From a checkpoint of a small transformer trained on Wikipedia.
Size: 8 layers, width 512, MLP 1344 SwiGLU, vocabulary 32611, 56.3M parameters.
Architecture: RMSNorm before each block, no biases in attention or MLP.
Training: a variant of Muon for these matrices, 1155M tokens, 4877 steps.
MLP neurons of a small language model. Each row is named by its layer, matrix (down: output weights) and neuron, and shows model dimensions 32-127. Each number is 500 + 40 x the weight over its row's rms, rounded and kept within 0 to 999. Numbers have three digits each. A neuron's up and down rows have the sign that makes its largest values positive.
After each neuron's rows, "raises" lists the tokens whose logits its output raises most directly, leaving later layers aside.

L3.down181:519509413507539569463508499449522458469519460537530464503569514528522503517519508510476486378564503440502555497429469491519522494487509546507560552494514533494496503495442547498461453485493537530429462569514513546494503533500535514430428516550488541476477472455507499512437507510505501478
raises: " those", " any", " other", " previous", " others"

L3.down54:523547470478506570462451496395426522527475456539544524529525486493487591494550561530461481507583528458456461574463507445493563576479518514502508591554490530487529452469508513558536443478481450448492542534515538566494440398492498488486540449543536475469475521594492498516451459515453530465
raises: "ec", "esc", "ic", "iver", "ian"

L3.down106:518457483518531480477569530462531502545482527512511499471479499497468467454459467559488504545571547473536471495522507519434548441532542444542554454521572469503487532466518471492549431446504582513487493487476535602535450570544472502524478517561451577506483483529463488454439478499535550497
raises: " “", " \"", "we", " '", " ‘"

L3.down207:535536541509494521564550441469470506555528460487470540527433465518517475461541529544537451515499474505508430508498520553521498540438443510515441470570528512519473396549454518495421500578479494470608482553516489484522532450460510474476423471489416502420499504425507495495536515533476553577
raises: "ious", "ium", "tern", "istent", "il"

L3.down271:489532530496520410545540417513490450475487500533487471529511537489604517448461476543502482404412502467540435529464536505456491522538540456511426493491500527540493528528482526478498498544491521486495534478481474523479519410536530512515505560526522467526542529461515447539510545529517454491
raises: "il", "ils", "ile", "ud", "iss"

L3.down58:471462470476535495449491480414540543530444470500475510556457353520483461424531515507533453440412549470454438429440531542452461554458485538471538620519502540521495519474536507467416432531454509517491510534499596526512538500481499462499547511514472452551541519510485487523515506542521493435
raises: "ing", "ed", "iting", "er", "board"

L3.down107:509471575526516452517503431562457505549525478456490441489464480523608433484537468449531504510567452537527448400488417546481470541498540481526459523457551508473479468492494517521514612518471509544532483509504481517593542546518518542410435496479487475549531540460501493459469523502495436500
raises: " they", " he", " she", " it", " today"

L3.down505:586487451444481556516546495485491467483467481481551487466491493515574509472532480519497493477468436554477476484469509516512587489447537533419512594375534428534531448525494491470552555510562507496510447479500456529520517506578480581520467487493488523507480438505594451508434518483488510482
raises: " other", " others", " those", " several", " many"

L3.down895:427440530503513515499531510430470477445451478478456537534455498464531505528559497441500441541466491413445441475572519443542512488515524451554507536419536625474486554467542464480495473514488462496551501474514470493478508477478474536536553552492527508471507589496478575474513450552563501538
raises: "board", "e", "ion", "ies", "ions"

L3.down529:557433513474473436476510483538489489540499448482492442440478499457551508525489499472480510441532557553507505468522474565519538529529550533503511555493584478478476437466510524516514562520481457579598552506493488500567557521521472505463531462468493525515539516508536446503528511514455416538
raises: " they", " she", " researchers", " there", " it"